python train.py --head_dim=64 --vocab_size=32768 --norm_eps=1e-06 --positions="learned" --beta1=0.9 --beta2=0.95 --lr_head=0.00693 --final_lr_fraction=0.0 --train_tokens=555300000
MLP neurons of a small language model. Each row is named by its layer, matrix (up: input weights; down: output weights) and neuron, and shows model dimensions 0-127. Each number is 128 + 24 x the weight over its row's rms, rounded and kept within 0 to 255. Numbers have three digits each.
After each neuron's rows, "raises" lists the tokens whose logits its output raises most directly, leaving later layers aside.

L4.up1329:121115140139178085163124134149120142140123086105124117138128144109116131111184089080124118108140140121179135127135176129122094112064127129117111132138121131104130149136097120144118077143132086149140129185108096112134126091134154162123153112095126139136130057092149110121137093116140131111129138148149134111153097105130144153179137132111136140127092130148178129151128120150136135135142
L4.down1329:089130147119156126144169132142104103110111130147124130137123118141134184153103091155112131123162123154088091137155119141112096154147150160121158140150094156127088145097135130140127062112123079144126108118133087128150075114126152093119115132130107132155099124099152142167093079117081145086127154127144183105109117145147133142166158150076142130134123158120111109105121171123129096162131
raises: ")===\n", "\").", ")===\n\n", " Succeeded", ")\""

L6.up80:145128134141160134150155153166138123123166112084119159071176126151099149145138114146151156115098160132119095110145127124144133153116111076164132154118125125124132088110129127136111119139142151140105132087128158136104092116108139166139079127142098101093134116092122119112130122133142127111108141155128102073134168121085071134118143102098116176114114121139134106143149111105123132165117
L6.down80:096109129165131114109139151111132123137107159117119141148104107116120138159129160128117160148162106138127104106125087143086131100107120099116156109087141137120118106122135131151141172170114085136135143101102132161143112095133150147154139120127137105134093127123114173173112141139152129171155115120146157108120066110151128112111117087147128135157138126124122129114117118086124160131125
raises: "\")", "\").", ")\"", " Elevation", "strumental"

L2.up377:144131106111128107145078165105159126144135104098140135093109162187152131123116149146177137137126103114120139091126130187152140147108123114129116150139128147110124156138125144122142139152105154129109124124126113128154124145116155140109116102131103138122175097141125123126160110140135154149115117108147194122124147130127210159133137142076144116113171165109134128134183116107159145149069
L2.down377:147162149103105132123175144110102163116126187128137080144145164083080131146115115131100082110153121120110124164097110089128122117113124149100171089112114112110142113097130136169124120117143098096127118101104118134134100143108129147142160165123118123141123197124127089110111101115127109146150136122148100125137153103150122100156134107139134110155121164150087119089059110145135098107132
raises: " his", " the", " an", " her", "==="

L2.up1028:097114172126186119154138113115124157117119101113124117126137149086111132106150175138117119082136152132123130146127110121068138122141114097121129133115180112123148148080133124157153115099152123066127133140142166094163120135138115104139172105143116119107137141057157126131128094117156083112088164157111132135130119184121153142101088126134095106121087142170103142079132149117116135120085
L2.down1028:161134115161073105120105137166107108139157157137149136122126118177156166117116085124159142208160085117140168111103111155171115136129175170103096130133116120122104088183163135126097127161103139131150128155140148178140169117093148166121107140113147136115110124148105146112104141124102135141120124099128126113095119109136073124121114117143164110116164121087128151173128125147140107109117
raises: "1", "9", "7", "5", "3"

L2.up214:112119118170076164067133109147150131105138146127101133105102089127109182114121109136097139127088153134129168109133140141111144128105160136151142120182131125119126127137128125150147143140125117126156112122124129113091098135184085147155080136108108128162125122137142139159103157133112143143110093160137117095131095106094137101121109141132103106128117116110141137094086118095152134108129
L2.down214:078128140165084128126135101172114153133155124150118158130124097175123118142124138149117128127089124140127135113096112124132125084083151119119156121161156084142118126190143134126125162159132125147115133130152122149115163098121107159167092140124116129156152109150116147114072115135153119144154113129123094078125150130150144099167110147132113143104102128113132098138103164113144117112113
raises: "/or", " other", " others", " its", " even"

L2.up642:113126124142102120107102113101108102122157092133142127111121104142127097111154132149190131133122128106150121152163115155155137127139114147133132128114099098093101144079160104085134130143131123160137127114106124121136119130150080156108162158134123131105126099130107103093160124166129135157111099105117153166190134122154129165102115150100102143162113115126102105165110109150163139162135
L2.down642:126127144167108129107160101128102178167128150095160131101131125138112093143154131124167156127129129091118147131173152163114074095153106163118139127138113122135099133141166141122151102145120105086148121130097128111106106153157099133133156111140127155149121139142137109100117100131138139101145114154136141123201084124144149087160115170131131132126113152107160128098121118110123111117156
raises: "==", "}$", "\").", "===", "$"

L2.up1180:120099146142100127072081111142127128120148119116120124114146111127106140088103129151096154104104120112147165163113128149137148159102131155106116127136085142108114121119145082126134131092144107127108161120142141147107132133188149163091110132133130104148117131170170124149175096123144124183114079137120136167149142123119125121142114153125072170176137126120055153136132114109119133122140
L2.down1180:138165130077147110134128092151101151185169130135182127100160121143071114122118108104113151117129085126101156125138111135122139096144079096101142118153113136130122135145157133132109105112134125127176151171122150137112160106146128150122127163118146132127106129148135093154114108123100135119111145114131137130126127128126103128143141138180151135134182153138106165105134186106153104089181
raises: "-", " ", "===", "==", "|"

L2.up713:100115137183105174125139092128108128085135130142123118124126076116127121128140068137094145137118129132136140132109120120089125125104151136160168081129166164131130084162105140111106161133143120167155105105136135153133120153142102122139128134148113148158115086115144152133109178118129140157109061151128103099140095146140137101136092155142109107156118132107137113116110151117156120109101
L2.down713:065131131144093118105139111154117125116133105145103146115123106169105115158140129139093136128109145142120119109099112126128118072092141112129150108143177095136131105188137138128112144133137109141131128133134125134125149106158106149165107155112099146158160095136125143113065134129135119137146112111131103099120153118144119096174112151142115143108090149115136130086093156134167126124134
raises: "/or", " other", " its", " his", " others"

L7.up842:108158137123131155142148096163132127153116076096116134133113126068125119157120159129122140097092174115098129143132168152089159135084121118109138107127160154134173131155102138107144129113130074103164139193126119126108139131113125134158176116143178118112115118105121121156200118134097108136115108116093160119149120147149134109112147131127093124125088093150057158124132135098146103139119
L7.down842:138093138140093166147139121114129137118155118109117117158130161174152104094144131147162140129127107140162109099102123137115118194120099115099133107127147122173097111167100159147118160120127144141115153135132144166149118138143116105073124145117113101121153077149135115156131138153121158116117121157158113098136135125155127110134120151117089116118135111111177165146137129116106139136135
raises: ".", ".)", " .", " sq", "/sq"

L2.up1191:137112145118143158101115110126116154134163158132083127113164131087089137115117104110120119164125099078138179183118129156098127110101148168112130114114107119131139141086122087075134144108165117116158153120138148139084115127124132150117122152159139146146099134123128131121157110154136118131155162111160172099153160087126141100113126148148097138134119155110125132160143132140087111152146
L2.down1191:166149134109127143120145092150126184164156125149144130117132142124083078145116120128146114112144123095110144142125132172115109099134108125114121114133127122109126135132126122124158147122110101126120128175093150139079148133141115140108115186125124156159109130110114127145116127095100122104136141136132174125144139116141130084143130133166121137123138146090118119108134181127116088110240
raises: "|", "===", "-", "==", "The"